{"num_hidden_layers": 14, "hidden_size": 256, "num_attention_heads": 4, "num_key_value_heads": 4, "head_dim": 64, "intermediate_size": 1024, "vocab_size": 512, "hidden_act": "gelu", "norm": "rmsnorm", "norm_place": "out", "norm_eps": 1e-05, "positions": "rope", "rope_theta": 10000.0, "rope_fraction": 1.0, "qk_norm": true, "attn_scale": 0.125, "bias": "none", "tie_word_embeddings": false, "parallel_block": false, "extras": ["capped logits"], "init": "normal", "init_std_qkv": 0.0328, "init_std_o": 0.00619, "init_std_up": 0.0328, "init_std_down": 0.0031, "init_out_by_depth": true, "init_mimetic": 0.7, "optimizer": "ademamix", "learning_rate": 0.000467, "lr_mult_o": 0.685, "beta1": 0.9, "lr_head": 0.00351, "warmup_steps": 411, "schedule": "cos", "final_lr_fraction": 0.03, "batch_tokens": 32768, "max_seq_len": 512, "doc_mask": true, "train_tokens": 305600000, "max_steps": 9327, "dataset": "wikipedia_en"}
MLP neurons of a small language model. Each row is named by its layer, matrix (up: input weights; down: output weights) and neuron, and shows model dimensions 160-255. Each number is 128 + 24 x the weight over its row's rms, rounded and kept within 0 to 255.
After each neuron's rows, "fires on" lists the tokens most often at its 100 highest values on Wikipedia text that the model never trained on.

L3.up963 [118 116 136  87 131 107 129 123 169  65 118 110 120 168 141 134 127 142 123 137 123 122  81 122 148 109 127 163 136 116 142 101 198 136 151 134 118 109 138 170 143 129  86 126 118 164  88 117 135 130 139 156  96 128  98 143 143 129 123 186 152 136  95 150  93  96 158 113  75  64 120  99 110  77 109 161 143 129 149 133 107 142 158  83 113 116  99 114 100 141 162 144 132  97 135 119]
L3.down963 [142  97 115 133 135 106 151 125 111 160 116  98 128 144  99 127 132 120 140 109  99  98  94 111  81 165 116 133 145 116 124  98 131 119 107  94 158 112 126 154 132 120 171 139 103  85  82 144 123  95 130 132 196 123 134 134 125 118  90 107  96 153 129 119 114 120 154 101 115 167 118 125 158 122 185 135  90 146 146 139 120 160 106 162 161 113 111 105 128  56 124 130 115 123 113 125]
fires on: "–", "202"

L3.up925 [ 68  88 107 130  86 159  82 120 141 123 148 124 121 124 158 113 134 133 168 171 110 118 114 109 146 133 109 139 125 129 129 112 166 149  94 132  98 101 116 146 142 119 129 100 102 139 110 126 158 122 133 144 126  94 133 113 126 141 119 144 146 137 129 121 124 127 109  89 145 167 161 141 112 204 111 159 131 135 124  92 109 149 125  89 135 133 152 133  94 114 153 136 139  96 123 109]
L3.down925 [185 103 128 141 145 110 119 123 132 159 154 117 135 121 172 138 116 127 100 109 120  66 119 168 105 129 150 180 131 127 135 130 108 111 138 138 148 120 148 117 103 117 135 112 146 139 113 105 150 172 137 148 151 161 123 126 148 102  95 116 163 160  77 164 150  75  94 117  99 128 150 138 156 137 156 125 129 118 136 151 159 104 154 123 118 115 135 116 104 126 127  92 126  88 105 160]
fires on: "==", "19", "$"

L6.up880 [ 78 120 118 103  85 145 121 129 174 144 149 140 139 116 113  80  93 136 154 122 112 178 167 128 132 167 125 111 154 116 183 115 151 136 158 128 117 134 117  80 136  89 140 127 152 128 110 134 115 151 163 151 120 144  85 140 130 140 152 141 122 134 113 140 131 132 112 159 105 119 121 106 113 132 107 170 151 178 157 133  77 131 130  70  92 131 105 150 114 157  89 139 185 128 169 124]
L6.down880 [113 103 118 110 132  99 129 127 127 118 145 114  57 160 132 109  75 134 112 117 149 163  46 118 126 153 134 142 148 132 122 169 133 105 138 187 124 135 137 128 130 166 147 129  88 123 131 143 186 155 150 130 137 146 126  67 128 111 106 150 120 128  92 144 195 130 105 115 126 123 140 148 130 139  77 134 167 128 159 124 162  89 141 135 131 152 139 118 130 123 125 140 107 144  67 130]
fires on: "S", "–", "ov", "v", "os"

L5.up821 [112 126 149 107 137 173 126 148 177 127 144 115  98 122 114 140 128 158 119 103 148 124 139 126 123 120 148 169 163 128 144 116 110  94 149 172 105 191  78 126 137 145 183 125 159 119  85 180 111 146 106 162 147 157 123 160 142 109 181 155 128 167 103 124 136 152 150 149 160 125 112 151 153  90 112 116 111 155 150 122 130 123 109 113  96 112 132 147 104 143 104 131 132 101 152 122]
L5.down821 [156 135 154 120 115 149 177 134 118 120 133 112 173 157 137 122 158 130 137 158 102  76 105 142 103 136 125 146 100 140 113 137 123 106 118 125 159 132 135 136 108 154  68 140 135 119 115 128 135  88 114 141 130 122  87 145 105 106  95 124 108 102 152 136 151 142 149 102 112  87 152 129  96 131 133 138 108 161 138 107 127 130 124 140 141 112  94 131  83  94 122 124 157 161 147 150]
fires on: "|---|---", "ri", "202", "in", "201", "19"

L3.up306 [ 51  96 118 111  98 134 155  83 150  94 125  75 139 129 135 152 164 136 103 161 106 126 170 109 117  85 124 107 128 151 146 103 187 149 124 151 126 125 142 154 150 121 190 148  97 164 119 139 107 130 127 142  97 143 157 141 116 119 139 112 152 139 147 130 114 149 132 111  98 111 160 124  57 126 112 155 132 131 101 134 129 123 138 133 136  97 114 102 131 142 114 132 116 129 151 114]
L3.down306 [195 109 123 132 142 145 100 124  91 171 112 177 155 103 132 126 123 121 148 140 132 130  98 131 119 121 134 146 129 129 128 125  75 123 149  81 160 141 123 124 129 120  72 122 128  57  92 108 139 125 156 115 178 104 113 114 142 134  78 137 156 116 118 120 128 120 138 135 165 128 148 126 206 117 121 140 121 162 127 135 116 125 146 133 119 122 145 126 111 147 160 127 112 130 105 127]
fires on: "\n\n", "In ", "|---|---", "–", "- ", "\" "

L3.up48 [ 49 101 133  94 140 136 131  82 153 105 116  94 138 103 168 157 130 151 118 137 108 116 154  92 128 126 129 118 108 120 142 116 184 156 153 166 153 129 140 133 113 129 147 159  80 162 134 108 118 123  94 116 101 124 118 133 118 103 114 129 170 143 106 120 128 133 118 117  99  96 155 127  82 130 122 131 145 124 111 108 128 127 115 115 116  91 135 113 122 150 139 121 108 101 135 139]
L3.down48 [209 142 138 132 150 106 115 130 123 162 139 146 133 116 121 119 121 141 143 105 111 126 136 155 128 110 124 150 142 145 122 111  58 118 115  52 131 133 122  96 119 130  76 118 119  50 100 133 135 131 175 123 171 143 134 144 121 117 123 100 148 133 146 128 143 125 131 124 158 134 117 117 177 115 140 128 144 125 143 149 146 107 121 121 126 158 125 129 116 143 133 120 113 118 120 139]
fires on: ",", "In ", "from "

L3.up994 [ 79  89 191 116 144 131 137 128  95  63 108  87 152 159 153 174 148 122 109 141 148 115  90 116 123 108 121 133 127 106 205 156 144 121 170 111 170 115 132 118 114 118 139 141 128 124  71 157 104 149 123 108 121 103 130  91 154  79 134 109 117 102 112 132 142 163 115 117 131 109  96  86 132  68  69 139 145 146 151 160  98 126 139 121 102 140 153 131 101 122 164 151 145 103 141 122]
L3.down994 [153  86 165 134 101 134 117 133 128 172 145 166 161 138 126 106 137 115 163 116 175  81 132  95 158 133 116 106 116 121 152  90 109  86 102 127 104 114  82  90 151 123 103 123 133 185 105 129 107 149 131 136  95 136 117 124  86 131 110 127 114 143  94 126 152 134 131 125 126  96 126 143 131 106 157 109  88 106 101 116  88 132 142 150 111 124 140 131 109  86 183 140 143 119 137 127]
fires on: "|---|---", "str", "|---"

L11.up814 [ 89 144 126  84 121 135 145 140 156 127 147 113 149 102 123 122 142 174 131 163 130 114 171 123 103 156 115 109 109  91 123 163 144 147 126 184 153  50 112 159 146 191 146 123 105 119 117 153 113 122  95 101 126 135  65 147 109 128 143 114 135 112  96 137 119 108 131 122 112 118 164 138  94 121 134 162 155 141 126 108 108 144 166 137 115 145 125 168 138 116 137 121  95 103 156 102]
L11.down814 [112 114 168 147 149 132 153 126 108 122 112 112  99  50 126 137 134 146 132 122 104 173 129 146 185 140 102 137 142 160 106 146  90 125 122 128 139 106 130 127 113 157 123 125 154 103 107 114 151 131 110 113 145 111 145 126  89 150 142 133  82 124 128 163 170 160 109 147 116 201  98 133 122 110 142 148 137 140 118 163 123  99 141 137 151  64 153 166 165 146 161 110 110 108 174 127]
fires on: "av", "19", "ol", "ov", "v", "ent"

L5.up800 [136 158 174 137 130 114 106 139  82 120 110 126 142 164 108 132 130 154 174  95 112 122 195 106 117 127 123 149 117 120 141 143  98 154 179 134 171 119  67 144 104 144 109 120  94 175 137 125 113 130 131 103 105 128  90 108 142  88 120 166 147 115 120 110 101 147 139 174 126 104 141 122 130 101 124 116 115 112 125 171 132 127 139  96 114 121 119 128 120 135 180 117  89 120 116 148]
L5.down800 [126 107 154 120 141 171 122 152 111 114 154 111 121 118 147 171 102 161  97 145 148 131 129 116 152 116 120 140 135 139 132 150 163 125 131 137 111 158 159 114 131  74 143 149 130 110  95 130 118 122 117 144 128  48 100  98 121 131 135  57 116 156 139 175 128 124 133  86 152 145 157 135 156 152 139 110 134 125 115 153 129 123 111 169 151  82 148 120 154 108 139 110 164  82 102 142]
fires on: "18", "19", "201", "3", "9"

L11.up612 [ 91  84 106 161 133 112  70 107 137  84 173 148 145 101 162  99  87 139 159 154 154  99 125 104 116 137 164 146 132 111 166 142 122 159 142 141 127 142 138 140 125 122 174 133 136 131 152 126 166  91 165 128 129 126 146 151 137  87 130 120 173 157 138 143 123 126 138  86  69 109 131 107 105 110 112 118 107 137 146 157 136 121 172 136 144  89 155 128 144 109 135 136 102 101 107 137]
L11.down612 [118 148 139 104 111  97 125 160 111 125 133 170 101 112  77 176 122 122 127  80 137 146 115 150 176 133  90 156 120 128 137 116 104 102 112 126  97 128 132 110 115 109  97 105 128 155 122 179 136 161  99 109  93 118 100 138 131 153 123 150 157 147 114 151 139 119 147 166 131 143 140 105  90 156 125  98 176 131 102 110  72  96 108  77 116 131 124 123 156 138 162 142 108 135 111 128]
fires on: "er ", "se", "r", "f", "t", "g"

L7.up292 [104 142 100 152 160 169 132 162 158 122  97  99 140 128 137 107 116 171 121 170  90 158 137 104 156 128 154 142 120 100 149 147 145 138 183 121 185 152 170 134 156 172 122 112 128 132 110 158 119 113 144 134 148 107 123 129 127 131 158 112 151 152 108 108 115 115 150 124 149 147 148 118 113 142 118 136 139 123 119 137 121  98 113 170  89 121 124 157 128 149 162 129  85 123 110 104]
L7.down292 [157 152 122 127 109 166 113 162  87  98 132 130 150 134 121 164 125 125 133 132 148 123 106 127 106  95 100 152  92 146 163 114 132 140 139 145 132 147 127 108 136 127 124 106  96 160 122 117 154 120  76 184 146 152 102 163 134 128 112 136 105 132 133 106 139 127  91 189 125 119 126 112 174 131  79 100 156 151 125 136 158  75 174 137 109 110 190  94 132 128 109 167 155 100 110 163]
fires on: "\n"

L5.up529 [108 104 179 140 119 183 127 132 173  98  86 141 144 149 148 119 164 124 114 115 131 182  58  95 100 122 103 157 121 127 177 133 102 141 162 132 110 135 102 146 127 136 130 148  92 140  67 137 135 140 129 143 121 107 109 106 148 116 164 150 123 151  89 113 102 204 124 134 157 119 140  72 110  95 114 106 128 104 159 142 137 126 145 126 145 131 139 127  76 144 155 152 129 128 130 106]
L5.down529 [140 106 112 145 135 105 124 147 116 129 114 145 135 115 125 144 108 128 133 159 109 110 114 125 131 132 170 111 110 150 113 144 104  79 119 119 137 114 133 116 133 130 164 133 118 133 177 131 140 121 127  82 115 139 166 129 112 171 115 129 140  77 112 154 134 136 131 108  80 143 143 114 114 137 117 130 135 126 124 139  95 123 155 162 116  58 145 140 132 145 145 121  84 175 115 147]
fires on: "–", "|---", "+", "th "

L6.up971 [109  89 124  99  99 117  90 160 183  71 108 125 114 115 124 124 119 131 120 103  91 143  61 119 102 117 138 101 135 127 142 129 130  98 120 141 117  83  93 163 114 129 101 112 103 111 100 119 130 128  96 154 139 131 155  77 142 148 116 117 117 115 133  76 122 161 158  80 151 125 143 150 136 124 152  98  96 192 150 134 144 162  68 135 172 115 143 112 113 124 148 111 127 100 157 138]
L6.down971 [120 140 122 151 121  85 143 126 149 119 124  99 152 159 127 134 114  98 109 134 123 160 189 146 183 110 147 169 113 119 122 118 131 139 120 104 147 120 143 131 128 114 145 166 119 101 134 145 132 141 112 101 145 123 115 119 100  97 147 142 142  98 154 116 158 133 104 141 150 169 121  90 131 102 108 112 131 169  82 100 108 111 121 151 106  63 127 154 113 118 111 135 110 109 118 134]
fires on: "| ", "+", "el", "=", "R"

L3.up1020 [110 120 166 122 124 110 108 107 164  31  92 103 132 149 140 100 135 137  74 127 121 140 134 120 114  92 136 137  95 125 154 154 162 138 154 121  94 152 159 159 150 131  99 111  98 208 125 159 131 172 138 143 123 148 105 122 154 126 120 164 151 133 107 114 115 135 149 152  91 111 137  98  94 121 136 163 105 132 112 154 141 132 114  61 129 107 126  97 111 125 166 142  81 122 142 101]
L3.down1020 [167  94 110 112 136 126 151 122  97 207 114 160 116 161 138 164 112 123 162 142 150 146 124 117 170 139  78  75 125 119 122 147  95 138 138  99 128 123 118 122 146 124 191 139 122  39 137 161 153 130  92 122 119 148  98 125 136 166 134 112  92 167 151 138 140 139 114 124 133 167 128 129 156 120 152 151  85 151 121 144 114 150  76 153 146 119 135 125 132 111 144 159 152 108 109 121]
fires on: "|---|---", ":", "–"

L7.up452 [113 124  90 129 139 133 133 164 165  95 126 128 127 116 147 117 139 137 136 176 122 173 133 136 132 182 147 109 133 148 138 128 158 147 119 175 133  40 124 111 104 110 140 133 141 105 156 153 114 144 103 158 150  98  92 139 128 124 119 129 169 136  84 116 111  92  84 109 117 142 180 125 144 171  93 144 145 143 126  94 100 125 115 119  98 159 121 135 145 182 126 133 139  96  72  97]
L7.down452 [149 106 151 139 147 101 188 109 120 133 102  89  92  79 118 187 110 146 156  94 113 118  94 159 139 119 120 133 188 105 146 139 129  86 164  91 176 180 121 125 128 117 111 109 106 139 131 103 143 130 136 105 146 138 121 115 133 164 127 115 138 119  88 149 136 124 145 127 141 137 128 132  92 122 178 130 100  98 116 162 192 150 178 109 162 134 147 126 132 100 157 113  62 145 166 120]
fires on: "qu", "str", "es", "ent", "the", "ov"

L5.up959 [ 99 142 112 103 118 153 125 143 143  66 106 103 121 131 153 128 115 146 139 118 119 149 129 137 146 169 162  98 151 142 136 120 156 121 139 166 121 119 153 135 111 119 142 177 145 160 110 191 123 131 118 130 120 109 144 104 150  94 146 147 125 112 103 131 144 140 131  44 132  98 133 110 120 160 102 110 124 138 118 135 116 174  94 115 101 142 162 135 121 132 109 123 175  58  96 124]
L5.down959 [152 168 105 152  98 138 137 160 170 117 112 137 115 157 112 137 125 120 168 111 115  93 140 124 129 132 160 129  92 155 122 147 156 102 142 119 115 115 145 123 140 120 123 122 122 149  89 127 135 102 111 149 125  86 124 128 141 101 111 137 135  56 140 112 119 132 175  93 146 118 162 129 152 121 102 141 105 137 155 115 110  99  93 153 171 125 125 130 152 135 153 114 108 115 119 109]
fires on: "| "

L11.up620 [132 118 116 113 136 144 125  98 149 141  69 135 138  68  92  82  99 162  94 112 186 150 161 126 125 102 109 132 172 113 152 119 152 137 107 139 137 125 126 146 137 195 127 156 165 168 124 147 189 135 152 108  82 114  97 123 164 130 175 152 136 113 133 164 101 148 144 107 119 118 125 113  82 115 103 116 133 103 100 115 119 101 157 182 133 148 151 121 110 123 114 119 143 125 148  92]
L11.down620 [168 123 131 142 143 118 210 118 122 138 143 158 123 112 139 122 104 101  91 140 141 126 139 135 145 140 103  91  94 139 150 152 115 101 120 118  89 165 152 128 166 135 111 126  83 150 154 124 113 124 126 151 148 143 120 116 143 132 104 113 136 115  98 139 121 148  98 143 107 127 174 148 129 132 171 120 109 128 122 147 172 136  97 127 138 111 166 149 117 172 139 139 128 164  93 153]
fires on: "===", "or", "al", "ch", "is"

L2.up218 [ 65 119 139 125 105 145 131 132 177 128 122 118  88 154 102  95 141 128 118 156 146 143 131 118 167 137 120 168 113 132 190 127 185 148 166 122 143  94 154 118 128 146 122 143  91 164 155 136  71 148 108 127 109 100 116 161 152 143 120 100 146 126  72 127 117 130  88 155 104 124 139 127  99 152 103 108 108 143 113 149 105 130 162 127 148 162 130 133  97 148 141 101  97  87 122 129]
L2.down218 [176 121 147 139 161 152 114 107  94 152 150 120 143 191 143 143  90 122 113 129 118 121  92 124 114 150 110 106 139 186 140 148 125 103 158 148 150 110 153  83 118 135 114 146 118 172 129 127 134 112 125 108 140 150 134 137  76 151 159 140 122 101  98 112 139 106 157 117 134 147 150 129 165 105  94 115 123 129 139 138 153  88 120 128 165 122 110 141 115  89 165 115 170  95 126 154]
fires on: "\n"

L7.up165 [115 144 113 110 133 174 122 132 116  72 138 116 125 109 164 126 109 140 163  95 120 116 118 174 124  97 121 134 125 128 142 129 135 122 123 129  89  82 117 116 169 134 127 141  96 154 152  84 126 139 118 151 120 148  98  94 130 132 160 148 154 130 110 118 121 133 141 111 144 116 135  90 114 120 115 164 137 139 141 156 118 135  94 123 130 128 143 119 130 134 124 116 121 136 166 122]
L7.down165 [189  70 175  86 114  98 129 105 126 148 130 143 104 106 131 102 112 119 108 130 168 129 136  84 148 123 122 104 157 144 140 175 195 143 108 141 179 123 131 147 139 145 120 129 134  84 144 111 123 145 143 182 138 128 159 168 103 147 130 121 139 140 100 141 134 143 137  91 139 112 101 116 142 146  86 138 141 156 131 134 125 138 126  82 147 144 150 128 157 116 114 166 166 131  92  94]
fires on: "19", "18", "af", "201"

L5.up999 [132 165 170 139 116 115 149 152 107 133 136  97 106 140 116 134 162 134 119  80 108 126 113 122 149  91 140 137 101 134 165 117 129 153 176 138 151 102 160 155 114 120 161 147 126 126 135 147 113 132 120 170 101 173 111 118 115 158 152 144 153 106 135 149 102 106 116  91  98 114 121 109  80 154 105  61 134 183 130 108  87 162 150 160 113 111  83 144 117 140 161 109 117 113 128 100]
L5.down999 [ 51  99 127 105 147 177 132 153 112  91  93 130 153 123 143 145 168 103  96 108 132 138 141 139 124 127  97 113  73 126 132 149 116  82 118 104 155 147 137 125 121 104 124 105 141 113 109 145 153 147 128 167 146  82 146  88 125 159 147  94  73 152 145 102 156 136 140 147 126 127 116 131 171 117 124 129 140 130 129 146 105 129 158 137 113 133 159 121 150 147 142 102 155 156 144 132]
fires on: "\n\n", "ri", "ut", "b", "at", "ate "

L6.up155 [136 107 109 103 104 131 139 134 164 103 115 105 128 125 134 127 141 145 119 110 107 118 105 126 145  80 118 160 160 149 170 130 128 138 132 166 125 136 123 123 112 106 153 137 134  73  77 130 127 125 126 176 132 123  56 159 133 118 144 196 181 155 129 120  93 148 130 161 125 118 130 142 116 132 111 112 145 116 148 135 109 147 148  91 175 155 103  93  52 150 108 125 139 103 140 138]
L6.down155 [155 116 119 112 112 158 130 163 106 117 174 131 135 138 143 170 125 159 122 142 139 101 173 117 130 103 170 149 134 116 152 118 156 148 115 137 138 122  88 129  97 124 114 152 155 105  94 148 125 128 125 139 141 150 118 133 159 176  93 156 106  89 105  89 186 129 180 111 145 158 155 128 137 141 103 153 142 106 134 133 165 141 165 158  99  84 121 150 123  97 128 134 131 152 114 110]
fires on: "|---|---", "202", "i", "v", "| ", "m"

L5.up573 [117 134 147 136 139 111 134 132 188 103 118  93 120 119 146  95 128 113 103 149 134 138 151 126 131 110 139 138 133 131 134 145 151 156 154 177 155 117  94 134 130 145 113 127 153 106  87 115  99 203 111 180 137 157  80 117 128 131 157 146 131 154 117 151 115 131  89 130 149 129 140 100 128 125 115 105 100 123 146 131 122 133 111  70 170 158 148 142  93 101 129 162 127 112 155 146]
L5.down573 [143 132 129 109 140 110 137 130 136 152 139 118 107 120 148 142 141 147  87  84 165 134  85 152 110 127 134  94 127 140 158  96  83 123 177 124 176 163 147 114 157  86  92 135 138 162 127  80  82 119 142 128 155  91 162 163 116 152 143 113 126 119 140 148 162 164 137 145 127 162 105 139 161 136 124 111 133 161 110 139 153 124 119 144  76 122 123 166 173 130 136 135 148 137 141 149]
fires on: "–", "(", "{"

L8.up474 [104 100 134 113 123 150 124 124 119  97 138 167 110 145 160 151 171 130 131 114 134 109 101 143 105 117 115 150 114 163 176 117 118  87 153 126 118 147 125 149 149 147 148  76 136 134 137 123 138 120 134 127 150 171  75 149 124 107 142 134 126 132 131 129 105 123  78 103 129 140 132 130 101 120 153  86 138 141 147 159  81 124 137 105  50 145 142 119 123 105 116 125 134 109 119 129]
L8.down474 [142 172 147 162 126 103 109 129 123 140 173 128 119 133 135  85 129 120 179 149  99 128 149 139 160 126 111 121 150 137 101 133 100 134 133 147 136  88  95 138 105 128 119 153 175 110 154 130 151 118 142 142 116 113 128 144 145 134 100  97 111 124 154 176 162 142 136 110 122 139 138 103 139 149 104  97  93 110 115 109 150 114 122 111 183 146 140 151  81 107 119 135 120 133 117 129]
fires on: "f", "up", "el", "il", "wi"

L3.up228 [ 30 117 102 125 125  94 131 101 111  57 118  70 116 112 183 125  98 159 113 131 114 111 169 114 131  58 122 136 136 155 127 121 177 177 121 151 131 119 128 136 138 105 204 131  97 158 110 130 129 115 150 141  89 120 133 183 112 118 111 130 172 130  91 137 104 143 100 124 115 142 153 130  92 135 106 133 139 120 120 123 133 137 129 100 126  89 141  94 127 136 128 120 124 116 141 125]
L3.down228 [189  98 139 101 116 102 105 126 140 201 106 156 148 116 133 156 152 149 126 156 111 119 156 154 122 146 133 140 129 112 139 131  93  95 124  67 159 124 109 134 136 140  45 114 143  71 115 139 124 144 115 109 174 137 100 149 118 121 140  86 159 131 152 133 113 120 123 158 169  81 105 129 165 146 130 145 142 150 120 157 167 126 100 130 117 170 139 121 112 146 147 139 121 134 102 183]
fires on: "– ", "|---|---", "In "

L2.up688 [ 47 109 145 115 105 111  78 136 122 119 134 188 144  95 153 142 120 128 125 149 125 138 125 118 134 134 149 141 118 116 119 113 148 150  86 109 125 109  68 151 117 128 117 128 130 137 141 100 115 156 109 126 112 128 110 100 151 117 156 132 163 129 132 103 156 132 126 114 109 128  90 147  81 174 145  86 102 137 157 116  93 147 140 125 110 150 139 131 115 150 115 127 146  96 116 112]
L2.down688 [157 133 105 161  49 108 147 115 165 130 104 135 117 123 164 121 106 102 135 124 143 133 141 133 141 113 132 150 156 141 107 136 120 159 163 105 119  96 105 110 119 113 116 142 139 113 169 125 119  94 134 123 140 140  87 127 121 139 139 170 137 133 105 136 147  82 124 129 158 130 145 141 171 142 126 150 116 133 106 167  88 149 160 135  81 159 135 123 112 123 125 128 161 130 100 157]
fires on: "=", "+", "$"

L5.up620 [ 93 153 153  88  98 160 115 136 149 116 127 116 125 119 127  99 121 131 139 120  77 172 105 128 137 124 117 113 135 134 142 142 128 142 142 134 154 108 120 126  89 112 126 133  99 127 102 143 127 152 119 151 105 136 140 123 139 145 118 106 107 122 139  72  98 127 142  74 128 128 138  99 120 168 172  81 110 155 136 142 145 164  98 113 137 164 159 139 148 111 175 129 149 113 135 113]
L5.down620 [209 147 132 154 141  87 133 152 197 119 134 152 106 170 149 109 152 129 139 138 154 128 147 114 142 157 153 122 101 131 121 111 138  82 121 125 141  97 115 119 130 117 119 132 149 129 117 119 114  82 140 100 121 116 111 152 171  89 101 112  98  97 130 104 112 146 143 112 105 132 159 127 159 124 130 148 114 125 153 121 107 136 150 112 162 113 120 142 112 117 137 106 123 134 100 123]
fires on: "| "

L11.up141 [ 87 108 156 147 128 119 125 129 144 114 136 126 158 111 136 129 115 103 159 135 178 155 137 123 106 165 154 148 111 131 123 173 130 144 135 138 134 147 163  74 129 140 147 169 122 134 154 122 146 132 156 100  80 135 112 148 159 139 156 128 116 149 108  81 148 112 115 162 106 113 154  86 149 121 108 207 105 113  97 158 142 116 163  93 107 129 152 101 152 121 125 122 118  73 135 124]
L11.down141 [129 112 108 145 159  96 113 129 107 128  94  82  87 111 118  98 129 133 152  81 134  83 120 129  89 154 119 137 149 104 149 142 117 157 109 107 128 119 104 116 151 129 113  57 145 144 144 158 132 135 129 159 129 124 110 133 115 115 110 142 137  84 161 145 144 135 114 136 141 144 115 122 119 125 149 103 166  91 118 106 152 132  79 123 111 157 124 135 158 144 149 161 125 163 109 168]
fires on: "te", "se", "ing", "ion", "x", "g"

L5.up635 [113 151 122 112 140 135 125 137 127 119 142 129 125 110 157 130 167 130 130 137 150 125 135 116 174 133 154 164 147 121 146 136 129 107 177 131 120 156 101 130 146 126 147  87  88 131  85 139 110 150 142 160 148 104  93 121 116 131 169 153 145 171  85 111 160 122 143 171 152 127 104  95 136 111  87 115 117 178 153 147 117 152 119 111 109 166 144 123 107 148 112 148 161 115 137  99]
L5.down635 [151 109  66 109 115 120 133 150 159  96 135 142 120 146 114  86  89 131 130  97 140  86 117 126 122 158 172 100 123 159 144 126 168  84 140 142 131 141 121 107 104 119 122 143 150 148 117 128 121 118 104 137 124 148 183 142 130 139 146 134 127  74 136 149 168 113  96  94 132 143  76 105 123 149 126 143 118 148 124 130 188 123 127 130 160 111 110 155 174 165 143 120  89 139 140 146]
fires on: "–"

L3.up519 [ 88  73 112  88 134 111 140 133 158  81 141  83 122 164 145 109 107 100 112 145 132 160  78 130 115  78 132 127 122 131 158 120 142 187 116 128  91 129 158 201 138 145 142 148 106 196  96 115 108 131 137 127  98 155 121 135 131 119 129 152 152 130 131 139  93 161 137 122  67  93 123 116 147  98 136 152 151  84 108 146 106 152 144  60  97 109 151 133  84 119 149 128 119 107 110 138]
L3.down519 [180 135 119 156 137 114 136  88  98 211 128 131 163 121  85 111 146 145 158 129 129 121 133 123 174 133  93 129 150 114 133 120 129  73 114 109 183 126 124 131 111 119 136 119 139  65 125 185 139 119 106 128 178 119 108 150 115 171 126 154 109 124 104 159 146 138 166 155 137 142 127 134 137 131 114 128  98 131 126 138 112 161 107 131 135 120 131 132 148 147 127 139  80 140 114 160]
fires on: "|---|---", "| ", "202", "\n\n", "–"

L5.up734 [101 122 129 134 126 137  78 133 105 125  88 164 128 105 159 111 131  96 153 156  77 102 131  95 126 104 128 114 143 104 182 129 108 117 116 113 109 134 106 156 166 160 112 138 118 118  99 139 129 159 105 115 145 139 149  99 120 147 147 129 170 129 129 102  96 125 129 134 167  98 141 121  98  64 120 150 112 133 124 135 128 121 111 145 100 103 114 131 102 102 158 114  92 148 154 130]
L5.down734 [142 148 128 127 116 131 136 115  88 158 179 124 126 138 121 126 164 154 112 133 151 111 131 133 133 131  83 141  98  93 122 133 178 128 135 135 116 131 147 145 133  96 157 134 139 121 143 116 152 159 112 146 141 136 112 148 136 108 139  89 123 152 101 175 106 115 136 107 110 121 123 134 110 151 121  83 115 127 127 120 175 130 114 105 194 119 165 125 174 128 118 165 169  74 128 106]
fires on: "19", "x"

L11.up1016 [ 88 128 125 116 165 140 118  89 132 141  89  75 129 124 126 139 108 142 115 135  78 157 120 116  84 133 125 145  89 160 165 125 136 174 127 133 146 161 124 147 126 135 119 154 105 160  82 122 158  91  66 128 103 128 121 146 138 108 112 116 141 144 112 113 113  91 145 131 127 111 182  77 110 133  79 136 134 135 120 118 111 189 134 142 130 121 113 122 107 131 112 134 105 113 115 104]
L11.down1016 [117 130 104 130 143 108 130  86 143 102 154 116 116 128 184 144 118 123 155 123 123 120  84 117 138 140 155 121 121 132 159 133  90 117 122 115 129 136 118 136 137 167 106 128  60 122 136 119 106 119 137 134 138 100 183  89 130 155 134 157 116 122 114 112 161 155 125 181 127 129  98 132 132 107 144  66 153 156 151 135 179 130 153 148 113 144 157 100 136 157 145 154 137 164 137 112]
fires on: "o ", "he ", "y ", "am ", "t ", "n "

L3.up1007 [ 99 125 117 100 116 141 143 111 169  98 124 124 117 130 122 153 125 128 100  99 130 136  90 112  85  99 139 169 122 111 160 150 128 154 174 165 123 139 151 142  88 123 155 102 121 175 110 171 121 134 155 152 142 123 129 117 140 126 150 127 167 115 121 143 100 161 146 132 111 116 111 108 122  67 125 141 119 157 148 130 124 148 108 109 158  90 114 140  83 110 126 127 126  95 133 130]
L3.down1007 [181 138 111  75 150 146 115 146 115 172 103 129 114 113 143 132 117 102 151 172 127 127 141 150 147 130  83 122  97 158 155 115 126 143 148  99 146 139 140 110 132 121  58 133 102 129 142 140 153 132 151 150 171 102 139 126 121 113 121 110  85 150  86 107  81 119 160 150 127 117 153 128 147 122 113 131 107 114 162 133 155 160 117 111 128 127  95 118 139 101 135 160 117 105 157  81]
fires on: ",", "201", "202", "$", "199", "("